From a checkpoint of a small transformer trained on Wikipedia.
Size: 16 layers, width 448, MLP 1216 SwiGLU, vocabulary 12121.
Architecture: RMSNorm before each block, rotary positions, no biases in attention or MLP, tied embeddings.
MLP neurons of a small language model. Each row is named by its layer, matrix (gate and up: input weights; down: output weights) and neuron, and shows model dimensions 32-159. Each number is 500 + 40 x the weight over its row's rms, rounded and kept within 0 to 999. Numbers have three digits each. A neuron's up and down rows have the sign that makes its largest values positive.
After each neuron's rows, "fires in" lists the words (lower case) most often at its 100 highest values on Wikipedia text that the model never trained on; "fires on" lists the tokens most often at its 100 highest values on Wikipedia text that the model never trained on. A number after a token or word is its count.

L2.gate796:521552578523433554492568542532514468463433526481513514545439508482529537445506429560554468433545486507444549444452490502559505510492490505528563588513522481488525486527423547552537431383508492505500546579499394499468498496506575432508488526515499506569417482533423476569512482510585452603523596396542514528463433530508531538539427458547515457495497567462470550584508544495564538519504
L2.up796:485487513487540436524520526502543563552573549513516552547549523395502425474455468524495459456511441527443506510515528510474525521462573470471480494543476483436475446498445519491491513539528500537483436446520602480574585489560496582494508400445473525518516519501479488512547512477463517524513495486477529498502552585486469518506457537494504528559466444455521565535455444473537491581414
L2.down796:488457451433457475443520560512474481475449484420578409499508507557486567536612407468464472474459537501495498488468522493476488488474471472586511521509524575415572577502539465523461537510520520503484525441508497413429483460472508600517452512583462507526495530496594541507462522515544464572453522447524473511544487549508413501487443482528423470498461523563510538508432517463568603497552
fires in: "of" 77, "in" 18, "for" 4
fires on: "of " 77, "in " 18, "for " 4

L2.gate76:545514552492513489486492506493554548489562483547437527472489530506516518498451521508493510535512531473488524503546401431503519511426480459481492455503513520536509400499539409579516512509527553477476504494466530493571538525504546546496521549484462502482485536533527542500475517428494533538509484502459585428548433526474481516515580544471490548613454540504514530465451427461565492511542
L2.up76:503501480496520454497527520441530505428537449545435502499493503492460522500433514490528495483529515494502533517519414503558450424443400496478492504534552515513477516528463471558464402451454563509535536566502517470456481472530472474533523525506547505465486589549477530423490500451473461534555497504572511436521408509498505567504573533470487571615465556511544506565486502525466524524507
L2.down76:528529523428477490544478487473485486479458484503487519466480441494446506428489503518482472517500469346393528449501476487605467456464485513506477473548532525528486479577546515545475542502450482504485521504484511531511450486530455576546498582524525476475512499586468517449535483475535492458352550546508579512550532501653504518488462534506394511493536545498460515458504470487465512487512
fires in: "of" 77, "s" 13, "www" 6
fires on: "of " 77, "S" 13, "www" 6

L2.gate625:505506423521482538493431540524515428415539523516382480558517508460471474516446529502447507440597586516441490612490479519532472453521522441488461525491554489527471478512457517558504427529525505563461446498489507477458496597561582441514537455439495507469549512540532496574495416488532516459507501543532518454504526517488469537533450462481443507554492483435538495554487446543524535472495
L2.up625:501542486543454490483508506493469499480491544519485489562480583476532488497483482469455536464559548477525482516536439490474493521450574504496422549538520472466511462511546533557499494498533515474520419537421506498436505624537532466482549453453527494456501490519491528505489505434558470449559508479503475475537495470489514537524488480476468566529446476513529481504556534465523492471497
L2.down625:516472504518510449429506534528505488542493549502472500526522530527562579528469446535463493481496498499514507468486424458489491416527579489464549510529541525510505441458491497551529436536538495491418465374550479494488453522503512497516539501404542490452551505538479564462537498509532490492505554518515517479554490460460413497462515516478528428515547449486564590520474464524517493506464
fires in: "would" 45, "can" 27, "could" 15, "to" 12
fires on: "would " 45, "can " 27, "could " 15, "to " 12

L5.gate866:501469497429549553568446437506533506447522499542467539538485550557441441503450539481528484483545505429461461425474532441521462477532553501527516506535459523510592550473516467466439516549575543458470472486509488551558462547423466490453448469528488503499457528483460485534537528487480511476453544393539529552506517527499508454520453547455492526533502467509440560490412536448481480557545
L5.up866:484521486523489579507466547561533613513575495492467526604473524522441496501560545463474503480521471562489551492556522566556529519520502515449472569510497453557625579497531498508602466576469523483556578464520518478539473553482431465478486530510488537437473463494495534540462530529411551449459519467500570471464536517500543541513484419440555508540575492522398466501500456456481488532507
L5.down866:571536492527497511501490458482444515538573464510537505462521447491533507513558522508495524505518450536491595436507510566480540516528491444481496549520467371544504444499538478463489382492544517563554549498507546441550468447471526510508489448535463439471457506474468526539460531549494524453508494463497472560439532513479393460448528486472455452541569503532545519568487514582507550520452
fires in: "of" 73, "among" 7, "in" 7
fires on: "of " 73, "in " 8, "among " 7, "ing " 4

L10.gate558:550523518513461470551514590437529484538545408528530523521551505511548459520529511461476458455499446431452499465477508512502490507502522585508478483523473420564544521531466493522497576516463465483541538588487521546510458616510517484515473398506498472527402552522534516535459451456507585461470497496492482395469548539529542515517553506523506467555419556531476498515485524461455504460479
L10.up558:470493460506460520512526508492491504469493481553501488442534567517530440535494532538569504512500447505507498384549577559495485455516502511510441465527483473457520427423528539496494531528456535528463514513486488473470483476505484552442525537448541497583477435585518460550594534560499494481492466534558437482545443460565520562488573492479482527473469573509583470523464463500425465455519
L10.down558:529499449516523533464520506531489493507481523481467521516446495447441436508459499504542476519502430524467498490548463473591503490486482473495465502529498514527405559460496570427470489519480499485463524508393465475547501478546468497386541611534483519530513555478476497495616517479474507516512477528534445484524458455519563471447512529481511430528493466549535523534510488451468499498496
fires in: "in" 57, "first" 5, "by" 4
fires on: "in " 57, "first " 5, "by " 4

L10.gate683:553539491486502425480406497482456527546458514456480472531519521481546560524502541506499507502541449449444543449434573444475494502483494461537561538479432457546536490478462594485473503555457482440459516492491512505451497518446468439457469547495571477537467502497472488527530594488493606445523528531510583481520482441494500528538518419442590523456500470518519471471403459554510521500500
L10.up683:489535506473474509482489541505543460516539524494442481487514505508516559576494501558509506533455453485482511476557469507563493480496562482505454478516555448508552498513474637457465502546522495523455504523528539496521500516504534525457536496522509535481488460513437508478475550504513556511458584452475469476557460540462488503506487442458461478451422487466439472479501461466511534550394
L10.down683:514537469491488527508539524512483562507526501525486491458393477498490472463519545518494520496540397509466545488530487433547482501507513498524494516503455484525489522506558544491510459487509461465550462506457465536481504461498559501496549522488441546511552575508420506465442468507509597468475513463571539476534497543513519518452503464523466444465508555518531533563492490578458493509533
fires in: "of" 86, "in" 10
fires on: "of " 86, "in " 10

L2.gate803:486425522504510479499474490522465435556497511442570472536463611464482485466510455554501539516518564498481480526449515561538531484498522494454568500494493567472489517481593564478489546481494452516483503475490492497542562522469593473491540515477462507498509520460589488500501560425460428467427481545430487478535495559397466625509481467504542438505564481493489552445475494443423450456547
L2.up803:492451542506537490495503505493412506517511504448502454556462488457553478498534546520535500461493526569546432543510459450523547535572489485505508520510519518445511462524489598494541489468469472482494539571490477509489545526502519468521499511500479456528516529552491529525457537494516473502501551551451541479558548530541561514457530522479448464559509470531489456619547531501481390498482
L2.down803:556498455585510453506495468553479513589518540518535490531556491587495545514562535440514437518471503501451527488481495474472486546498494434603462532504435510557501445509448566523484511474465506478463500518462543505528448462523512472505527520613472473475541454549526518607477509440474500525463478463517485473483484500528455404512445541465545545500486477454564564442508437503530460488480
fires in: "is" 87
fires on: "is " 100

L2.gate937:428552477487525484464534542432476538499481465457480485452541513505454526532485444514466528512555578429597507495524488483493472479489510470506539564499459500591413537550472539541446480503546512528399532474500455498510548485486529531544503576409480552503548539562473478533459527403491452513418456557515451481434503516454538571475451552533527545473532551443525541522452510467515521535595
L2.up937:488514467512579447464528530480409588478473460515405493443477486479453519521497495503409556484543570425597512495471494508496435507539503501493448556502468592559438514541486492496495563543492525547441508486534482575619556504464524548548546493421477569485522504476481494512481519511445476505512517600528452493520509456507510472453520500514401492467581528456494507489524485466489516511528
L2.down937:443511447521546454475551528601458512542467481436481533454415459536424504578507478543457498479551467494579571504441566485434416463567488481536566470495529511501484492490466546513532559515514478528481473449484525512512488435473468444488541486480453526523535511468531525548518530484472531477480546463468501461507447490546554463506434505600453447528483544518483498448472450500472540513489
fires in: "was" 69, "district" 16, "finished" 7
fires on: "was " 69, "District " 13, "finished " 7, "eb" 5

L5.gate806:499454521470512547449447508560519468454455553510533441551497498491492526506495436453397519556509479375464421491439503548456487513517558517527491572504513473474450517516473478587423524505472495559542515595397563535497544525555469515500503553535479462522455529560503495495505483502437469439586489571485537476439465523483486571480518442530495516423467420526472510543472477492462615561524
L5.up806:518404505495476514471491602521490468466558540539449500507547490488567490490468424485423467489464456386491485602564461449447481502489474533455384476582465476517506460506443468483534530460516536507486487514444459509528468460497509489540466516443473501485451607518490523524501500476411516463622473511518521446470445549442557553498477468514574414556513452488532478527515527519533485502505
L5.down806:474406500510529504506442515554438496516564606474529577511569482486538559526478445490396492452424477442536481513538444492388481465427581457456489551498428492516524516496489499449463512488496455443512479490443450458468517496492466495475431509520460435543501507517461536534448534468511512455578524493459485463492472497517499567441485441483543498462556475431507487534522403513479524442547
fires in: "to" 65
fires on: "to " 63, "er" 14, "cont" 8, "pers" 4

L9.gate95:509515376463494493512485520479541508514497489569498550561519559534530561474424514536540515468519516590465487482412518489454490562483535460504472456473488570576501487466551582506442491458457520536503464534444487467488495526498429562499534498462489580536472485524409489523571472491552511495495509513501523514506513458490508469538492583543468543527457517489521451513552573500429465514508
L9.up95:500506486495471504573507554437523519416508475494517480575451507480486526539465475505477475495537425488528444529442483464490521456467485557469469503465430552519481526562489453546476516585469431538535480485503559519434562596511543472541524502478475510476521468391574518487440482539512487499508533447484525463562452534479578488495441521473536522490480438568519518544465537446459495463460
L9.down95:492550516550563515512481530516463497549511542485510511458463469502459446526428478446556499467493575527402490476519489486491560567484522504537558572519477487559412461500611536511496485451526548485552472502500529463459530463484485472490451555482554543556505498478452531537447520477476530500533546493501548438646527504463497514548519557466517588456510512454496523515438441508477456552471
fires in: "on" 30, "in" 26, "its" 14, "over" 13, "for" 7
fires on: "on " 30, "in " 26, "its " 14, "over " 13, "for " 7

L2.gate894:486448529524415495447534530502479476556482478537394553529523494506486506488475557423456468483436419583527447497465442563452487512513476503515424460475398509554545538581525527412516520484512529434493508518473595571512526543452461510440502484523542507482518491549437442521500494441433495461483472488518495523514506502496457559525459532465511498475440571463497492511492512552518482524585
L2.up894:466476602521439427481562495452425524427537465521521513460549464494515534483508598485584442583515452555495462524472507520418496478462524515499465482429507520513545550511460572471470546551475435527511438457500501580535465507512515510520448533543493512555461497552459527516502466485498477507509496497491500490490439404487445449519544501475492518650467558488476505549579460546483448527470
L2.down894:476474557517441513503546482517514491465568460527475577399543506562556503426518538495535476525528487438529460513478534508482504506516535472433415478495574534523431526444471541506509513469484466562460507440469510441522594445505612456583493518487577497473494423560462510413527506525433497504493484467503439496523502438522523513517494524488509501592514481455462483517569491494556498488573
fires in: "other" 26, "major" 23, "even" 14, "however" 8
fires on: "other " 24, "major " 15, "even " 13, "Major " 8, "However" 8, "able " 5

L10.gate798:565530493527441494484545441521565573476484550537468625507537505518481480547460479499484573527513458526515550525503465530460539515509464535498487533431531437429539384474497437522544464499472514509514416541483500472446448535525538494512495437460459521543439549550503427512516513507547501503468499542492537513562515432508433490476516485460527534455533450449573544496525478502553495493439
L10.up798:511473456499477520428478524496467567525462457481482438476518546509472540507439482514479556521504514463444519528523452493498533555459526555529477527502504494510493464489474513497633510465600550466438442566485552439500520483514450483512441511515603561550477570511521533546490446527438464544620393528468455521505554496498526529502528483553576482545448409530563522470509471517492522529526
L10.down798:496513573532478495449423519494505519505471507503505570579491494456469474509438409438510440550457499487476503506582508529552503532438587532516460508473524518451526519547519463501525491485525515483513429537509536469423494542493531506432473544542536539505502534518477469567525479455587488533478484506536467521551561536582474521485503502497484482453506470454532486422462538494474510434421
fires in: "of" 33, "de" 7, "die" 7, "des" 6, "the" 6, "du" 5
fires on: "of " 33, "de " 7, "des " 6, "the " 6, "die " 6, "du " 5

L2.gate806:515472474490463536441513493461543504505471527444509476437486539427482495478493545484422536521549481505512502429473539478497424503553481491524504471525519517501480458548513518475464491573500511513502502508534518485455473463502516480524523475542491410510525477499533375477517485481401569451498479505485544502568547519418522513561516457457474493564502539500502455467464436508439489526465
L2.up806:487543480493465508499554519446491518531471467471513443508492527491530477433521477525472537545473458585494485489522567506483446462488475442554467522572540494531470557521518512473462518530504503457503459503498516559486467497489504405474523471517467539456490481496560450536539563467485559539522536548545502550558441484465459552501571541465473530554489542537547423468455437512491493493536
L2.down806:500548477495509477475568577484463484555481550491469508472525554493500458565470512496492546512473421433537578475482446562556490471504536465478487445472499488579465479494451538474534369532470480480497492507465492509561412488513514511521504574532478527493435534538481491461493532523508504537448489498517550478538520457556458461501546481514416503458524483427523546517485514500498439455505
fires in: "of" 100
fires on: "of " 100

L2.gate920:532488501462559486518523566525518490597435555456556511488459518483504545534495481537545488518481486573524477453486541477514523534554526495442493464438512446456556536514516461467558531550410481431506496429513503487497537566546589538519535511479533575518453500559464498547509529434561520575506517481439483492486528488537437564507476495532544490512518443438476507492401530453536499481472
L2.up920:500447496503509613488553484524480548471538471473564455520460490465565427429440460474532458532501543528566440524486521497498509497511483478542459407529503511621453554488544528517462477504512531499551561525462459476507465471561510411414518428523461551503467545468525529454558459416412505433509456490540468446555400511531473501498571478496472542471508490588491497500500514559459527474476
L2.down920:434511492558454505463516489473485495467519531463512450453387527517571414481462427463530560491557527494487492499484499549382515521584461450465557417442543473534496477444547494405533504476476485499498480486482494499486413495509502480434537500505512496526512497461529479515496553478483486528524503474491429489487465482514578488399548472527462560505485504467458482500432543518522419441489
fires in: "it" 81, "there" 9, "is" 6
fires on: "It " 81, "is " 7, "there" 7, "There" 5

L2.gate754:506474493528472468459510489478490569445594465540562551447452533466532509499573495538463529537527539497517523452464519556495441534545534504482559485485532485471473586536487463439483411472513501426445478530477539556514523512435534464474510506458513485466464499421417439552429533483486467566494545406447514503432469457480539450497432576453489469507525501501497480525502493478435602512480
L2.up754:465489515427525431471499551508571535454518419562526518474525521489483531501497457505557489500486478541548506526490493509513493545504483498443518477481503508456490548565493513443451442459524529484461543595434494561429456550484544397456501498523573548507511543405416519512419505539400514569484549460486574533468480532535463489498454533393484496496505502524531495476571526439496473555466
L2.down754:509468500495487473463540494514556490517518542506504548528511546433547521559564464425540488485442579526480477498475566511561379489558454512414503443411508521470524525514501476550526455484538538440467493468571483524443475594507530461445579420492539509513586510482490471480427499496557504500503546470441502497522450484401505473506508512435550518559508513493465515556510481479531585528464
fires in: "new" 61, "south" 16, "north" 8, "hong" 7, "rhode" 5
fires on: "New " 61, "South " 16, "North " 8, "Hong " 7, "Rhode " 5

L2.gate1121:548485541499510572550464493557486486506480487501506557504453532536442471509481483422531516544508493513511522603518532552463502534519526521532522558441529525562459527453527472551485448567565608413513456523424489516485511581548528408556506507473503523548488497475452422565484429519474518466565544582510510553510546506577412460463532529508500541563430511486444511464499511463475440518450
L2.up1121:585475510524498552497451493460525421391485511481512509480468539539404506498464477456543498516547553521486569563478568545438594550528491535521488495497531509593496475461523472601470447528464542397510497512466537488535511577506508408421518502462468487559481531430449468523445495497463518453604484529512511474413546488491452400468565469472521521540496516459510538529427524487456480455557
L2.down1121:559495374469543525495473489485459450552479534520627401492497547487509500493519502481534517503554412468467508545483513555584516501541464547507430525535500428514548559462500507532546470508550520488527517529511477479506457528531393478563456502494478503479430497472589562405484454521472459463496488462577573507514523530514425505480598442527448483515536579482531527524483488480456514489473
fires in: "for" 80, "where" 16
fires on: "for " 62, "For " 18, "where " 17

L2.gate508:534514576501566476520476560428467549481530547511522527578539470494488523492429476477399538503504469483458491570540473481480484519564500516495477467499532495517507516469545483381513578492459572497470414531448512588456487477464456483546565435492541480540498527487495513441468476547572484525565482465499555503466491556551521512510507460493475567479488454533527524514539443539507549514487
L2.up508:499514493514511524534509554409420480510468527517496492595489496446422456461501485447467512517494483485558519517548458549483525428516488518579482448502509528475506433505511454468545555553520478474446468449508551606538558522569555554542521542550505491440476532437528544457492486572523441506501505498495524531495443478489521539524481430524360555498518496514461534530600477535537500497507
L2.down508:560503543526495506561489548509530378466474526538505519503468452450448526438490516457490441477523527475506479497504542517513489479556457552552501479477438519523470525501531450503502493542560523564484464414500502569486436514541482549499543476497504507467463472429495486425539529486485421488561484506496493515531500526545506505410534420528572513492441503531549484432560486545564424460491
fires in: "began" 27, "opened" 10, "school" 6, "begin" 4, "pairs" 4, "start" 4
fires on: "began " 27, "str" 20, "opened " 10, "School " 6, "airs " 5

L2.gate1023:495503462486501509500427501507455445506481491537519485537572456456513434534512462525590499522460480465482531428515530468518516472498444620509508530475537503517503485545541445528500541547489482533489472493484443458544481478467563493429455507569451524478534459527527471547511463537472448446478416509491472567460505527469475485512476420438487453475521509445519566487497490525464535494428
L2.up1023:505463559542545419493516489491509514407457558491505468468536545486536445533542534514471459506538501515503495463494499527406463441443528486525389506522468547482483533449502563475474540550384546564462426487534475564575524498451578477470468530581492418518492487514542508554461547537449464473533506505507558512535537471536461498490501516474551480492493528502461487469468562455519519498534
L2.down1023:478523472557563474490504517570518512498467432479483420463526534461491524511525492540426479503530474510493493549463495510462573481508460487482495509528451516437514537517486521481476482500458553491461494381467455557551508456487561503479431559547506415500468497526545514551528526551523455492533455511570554569473506463487529449477507452470477472480430518476480494498470498487529510518531
fires in: "world" 44, "for" 8, "tour" 8, "nba" 6, "to" 6, "at" 6
fires on: "World " 37, "for " 8, "Tour " 8, "world " 7

L2.gate302:512500503574579494520580525537522552490486478573551493437531482496457490550478522484473550461506477522466497413480599451515532475523492486494592493392446463490531502497523468548478440528533504486543485494549602509535488493545492427486511368510551563516522477496550506488482511509486435502572455561455450494457535514556431520477462541423494584540531539461448577466479514510502479544505
L2.up302:440474479574562528523531475530530495473554542469542521507554426465483526534464456442445510436501453491523456494462557505480568459585469495508494567485452532541452541484527463506480463534548556545522578510447541493525507562509515465429504419579524547449554506507539563450512512458450473456580457509494494515524578478525481480518520546552438503498535523546458495458542527487497492454449
L2.down302:414507473477486493541439493540508560609512495553505470487474526509484501525504436509526477437548505535447465426521439441490536530511457501506611531455456509506486452516492486475555507554450531537525461483496521408519490407490531546387494494464530573429452540496570503494463470482500465495503473531526481496443524420505513513472517528480436516520516470501492532522521491493473489482464
fires in: "was" 31, "is" 23, "she" 21, "it" 11, "and" 9
fires on: "was " 31, "is " 25, "She " 21, "It " 11, "and " 9

L2.gate918:503488533488576543464614494539441478504491454513471496567483529482565551481470492500505457440477449495445423549472478505498520466460512444495504498499498541526498478508508524475519481521493521429467508519469525543493457476449583512479461457510442411489449497499422476514470493465513476442467552484540501548565522457462517455508571468477469475474557544508492530502486543546496489565487
L2.up918:484507519489396474528532539522430541544518528508515465468495484489431500525489539587533498498459547438488544523438524482536479573568489456510517419404518519464475540506557535480457585477493505521499508486512537511524500559510514497530568470552449447549488465460517489526526450425432482478480552494506486535492548597510478538523477501411431515510477562522455466548453485442507486536494
L2.down918:506476540470468474514566507484463462567519468523448518448510519501449526477487451477562515527498512485499486478483466554575557580476433481503489478517515478526526554485545509517503541510544463465508428476456540506548393537452520501511492502456532497556517481509499531504497504539455382521419534505488595486557427467517431465503511458467511531522451520539455459524476515444457420448459
fires in: "however" 30, "then" 25, "even" 14
fires on: "then " 22, "However" 21, "even " 13, "however" 9, "ely" 6

L2.gate490:505585468492419424496558539508462551501503523507523509491496576464520460478507540456571546479549526524487518466544559499540483538479526500507565508430524453501515554431489554496509509452496504521505476499549550492527508498547490488504512497564463551500447485471442527531593507517436476496561549451504455546419572507544558477542474473485582503520471518483467566530592530453463533521476
L2.up490:465536519505500580524469532466502453393487478490494461507499515510460451552587498473553452517548549569520518485469494543408510538487551472501536530437494483429520493460524469485482483508566497458509474521452525489435498514578494495454447527515498499563489498548504449532428524508544492507522546533490616503561560524501459518531481462503459423468499506519460547483471507472488488541496
L2.down490:466501440493503569434555492555452479494476478446510521436528549545465470492396441475485494505547482567451452493461477544469570534447475494545527522554492519547484512536529520526472481563486541431497518499539518468512497479511518539484505476484515477478477471452577499444505580494528449540491488471540539497567474521515477460492438538575448426473487473538492509498509575516467461559537
fires in: "in" 87, "for" 11
fires on: "in " 89, "for " 11

L7.gate667:557515499450484488526528554511467555490453426563523382478503572498484441443510493551484566495454546519490523479480535543474488543568543487502479541543530545502558484414499544557441490465560443500487525577527515574497491511477525485534512479540462456465452555581518549560471559475475495457499530462461557503512519531594517517515485511544552530450497452573451510480576509441484475512548
L7.up667:532591486426490495538521469530453506495485443472494397534450591440428483514510528543444442494513540545543604533454616508513501563556545538503573523537512529520556460443540469526462541458529390512491504543551539529452483495434428521510429527518495493506436524524548552461466503483436488505502563400479562520492587531476503519536518563510576469490448437491506519523486540442489475508513
L7.down667:517586483498518523458446550557497464462533508478510463558492481467443482558516517431530452494409509481537543527489571455514551624481529440518555506468488538570478477485454458449426478523498502464560509483545496476452477464470503510536434472488553469493475480472480484466560542494477498536480511475542493479548515484446489512480498554489506437535578501446505563503463551494449483455419
fires in: "of" 30, "in" 28, "on" 20
fires on: "of " 30, "in " 28, "on " 20

L9.gate1139:573466501503508495452472505509516524406463535508554506480482470534526526497426478556559431497555520526438490512448496559520565486519535547444476518577513472479524490540404528504445494529446459501480496522474553506508523514551371470513480587549581503538499495531565513430538452566464480442459573531561536490524498504483525533480497530482535499423422497513436493534521478489546471528473
L9.up1139:519603465523483453565550519536571544458528472465487545473483498473568534507524556481542435515488464466450473580464504448467515481452510521499472464459502518521546507551463498464456551502503521502503493520522526471454559521493431495451516481461419489544485605460477471635522489534511443569489448535480460529570490537520488484557463458544492469534439459441521537441457592487511553496450
L9.down1139:576491533496505518465541505553480527485498502457441515430490458489480474461510492453508516532473517413440531441500455483499537440463510567497517547499471512503537608419489487531566512501508440493514510504527431516537475439536477551509389533531489492474394501503518575505471456484502494534477503458496555462516480459477457565409528532520515482545535468497485514518586516445518492536531
fires in: "by" 34, "from" 19, "to" 13, "of" 6, "work" 4
fires on: "by " 34, "from " 19, "to " 13, "of " 6, "u" 4

L9.gate565:476495444554420522475479507485495525508547510465490534588531469462476556533503484563443488506530590485512567532477461528554527531408421494553511468404514503530539449461564516437499510441482515510423533539521412499459540516489459501522523519479483463561509509475504498454479490542438573520490588429489490516512443530470452522528492510444544480472486543526501424502450446490495518495559
L9.up565:553544449403440531504465487514496493586517475465527518440466441503444508448503558543552557487531534455481445478537425480529579481474505498520499598583517463532556582545487492426548484454438498502507448532532455519499454502500524520524477452496450462497467466397481502472458565498467507440473555515478522525510516531500547529499515482492519522484456527471524550498507459484566505516550
L9.down565:505551421468476485557500506541497513559467490602485572503510486585468514508554466464480517506560497529518511471531524486616471562450517525461485533573439515501626548488498514496468555523463512454491455465508472496494441549439542522425453469574521504463542553501447469504538512451489506489497553513414561441468458492438540482478484565435460499490485517544521570558559512466575521509499
fires in: "of" 29, "on" 26, "as" 21, "part" 4
fires on: "of " 29, "on " 26, "as " 21, "part " 4

L2.gate180:453486554512555555441560479518472506482511469506547490504457520472561477456559490490500472577516583526530435533528512414482476479509512492446515515441539418465558490541572502445573563534505563439460466480461457545491497551468488521525546462469488514527519491493537459470504498478442406541443580503434563541489485556511497515539398475515484457531595536401510572535505537438457458489542
L2.up180:510470506453524456516516444526466509484534472505481469585502569461452494478526485478454508517487503512551428494509539431529525437562475510454498538431435532476551495518473524567509484580494565461462516476476483532484551437480480538459542614489510453500547533497491433442481543486444477493539477559509576458531495511537514566548477461463544446490510502586435528471506448577563486461547
L2.down180:492507437485526482476445542505450462551500529504488461512506516509439539533539425471462518533551472414521519502518436498510518532532511574476505527567430561554533545527507488585552475462515427525492566446463517503491465426487462522493472593499455546470504385455439561460477518532510541468526488552507535484583515437468519521485595477460479487484593489543535549528478458570546424498497
fires in: "is" 39, "be" 8, "usually" 6, "now" 6
fires on: "is " 46, "be " 8, "now " 8, "usually " 6, "tionally " 5

L2.gate1094:491514578534553539529480566521480542491532521439508589490497481511470474514474516517441488476515536471495568532476524493486430550500557404386478519570428515508426499496481566481481430507523561498531523501501512485475513507508545480557467478476521518485579495461512468459551429499521509466535501544549470483493419438536571542543442463527393493481472505417610537516433511510501515457506
L2.up1094:430504530516562473494454554458502559501533496503472523499500460517467412463484545503513496579461610516484532479485505464479480483493558476464527476537420542462467485455534495473491439490522565590470481505523500565531433451561554445528450533454537578462580535542548523574513434562520510556551531501547466520446499500471522495526472463441427454481496513468536563502438476582517545436510
L2.down1094:402470474491496463489446446503500525520477548441426461539498537495535567508537491556518506498546508472486545407463504442483489553566482427534566522447487551467520489584516501531479479515496510527464507437486603473560502474559510539499417474517451505473542461464573479538507519485577547460491552490458485494486519455522476523474503472495450537537530535500581487514422503588576476477537
fires in: "was" 73, "is" 24
fires on: "was " 73, "is " 24

L5.gate1172:534489581543526498537578487441489481483530491513535522478418573471462465521546537451480449474476556435471513540542542551499466494575416522536483506465485516466463488501504485496545548507495487485500468580514502486595445493417573439485599519556533440526539433547582503481422494462481553520539519521484500472484507588502494485472528513498518448500575520473534511560454506486510428448480
L5.up1172:506474535528565529468510544503429483431472492559542520481456527540520466521493564467497532479562528508496519485474524578451444484509432504527470529508543551422503512512489471459572467581502468463536498524466486492519448577514558495430538462528523499505530482544580550457501476413582471526539450449488499443532531596481519478552470511470551539534533526495593522544466597467507402473502
L5.down1172:466507452483509457469444477471499518433491476436497499485474483444558497483501522539517505411450538491469506476525464494451474470491474500528516498573484535550509379458524500484480471498570447441501469431543436513539512545522478457444535528530466460464462521528480519455485490535530457526477481520481482483489517516488568403572481498525489489500558482446571515564467510507534422468427
fires in: "is" 81, "mi" 6
fires on: "is " 81, "mb" 6, "mi" 6

L5.gate335:547426540417435453483424497512496514494531455535487573510546519482552498492476494520471451488521457534492553385489524525501558476442407512534503521551443474519512541532529562516547515444555525536534481480493475477517524552518564431516561504437515478469466455490520501445469494521515484466603561445546447445463514532466532460489587500447535411537399478509488518564488493399449472487546
L5.up335:481567459431469463529557527498501565530457493532486553507467507532564506366481424511488501514538496548481459467510580556473462521525608471470512482490511528476527508498493509485415510421500551520461471487445514578503438498520503514517588539471541507503405517468491511498497447459534522499533490430523456505423590490449491513447537526483518515550462512468456471420490448449446553536508
L5.down335:542552523500487435515519543489538417550554520570490497489579467539486509501487502478473410497492490586526522471582549461553471482479498536540487519466544504484495450487462533501530442541506459500502552537530453453457492445506561493509496489488506499468525511479542456495494524515455515518521486552563473458538623480516482437537498498523561537458507529438439531446444504510465587501453
fires in: "one" 23, "all" 14, "a" 13, "three" 11, "four" 9, "an" 9
fires on: "one " 20, "a " 13, "three " 10, "four " 9, "an " 9, "all " 8

L7.gate1194:543450471495442450473489478582481452499478462501523542483508603454508563483458425451548490512450555525549521467495532508517530475494519506393526473491523423524529512523515478521430492480496469604488555549496556562528565499504599469526536563496538493516500443490434504471527458520538463589536455443488423487467517498557441563484528528482521554487473460544537496509537431512565563596492
L7.up1194:437477500447439515514452482542464488494597529534529469537433535530512446514469494456519465511446538500515425551487490511538483486478617477440476502409491462469514525528480538517444543459520549520506558460457504508507503550487546503469422500546562518530496528452418513435467453548502509530506447439493444469499542492504518495493533498421540523492477483513456537466522462500456523543467
L7.down1194:474520471498500481472542483492434508433474457515507524471592548528462468506526504505514543532498433531592441514527464531528462521446465443486506575417494509537485566552470502523424477519553464523561473489455545535447467488460523458498581482500518552537491424514465448513516475487480524475528507415466500526420479518469448521515480446433547547473508379462487507450528511462434510494500
fires in: "the" 48, "his" 21, "her" 6, "their" 5, "an" 4, "a" 4
fires on: "the " 45, "his " 21, "her " 6, "their " 5, "an " 4, "a " 4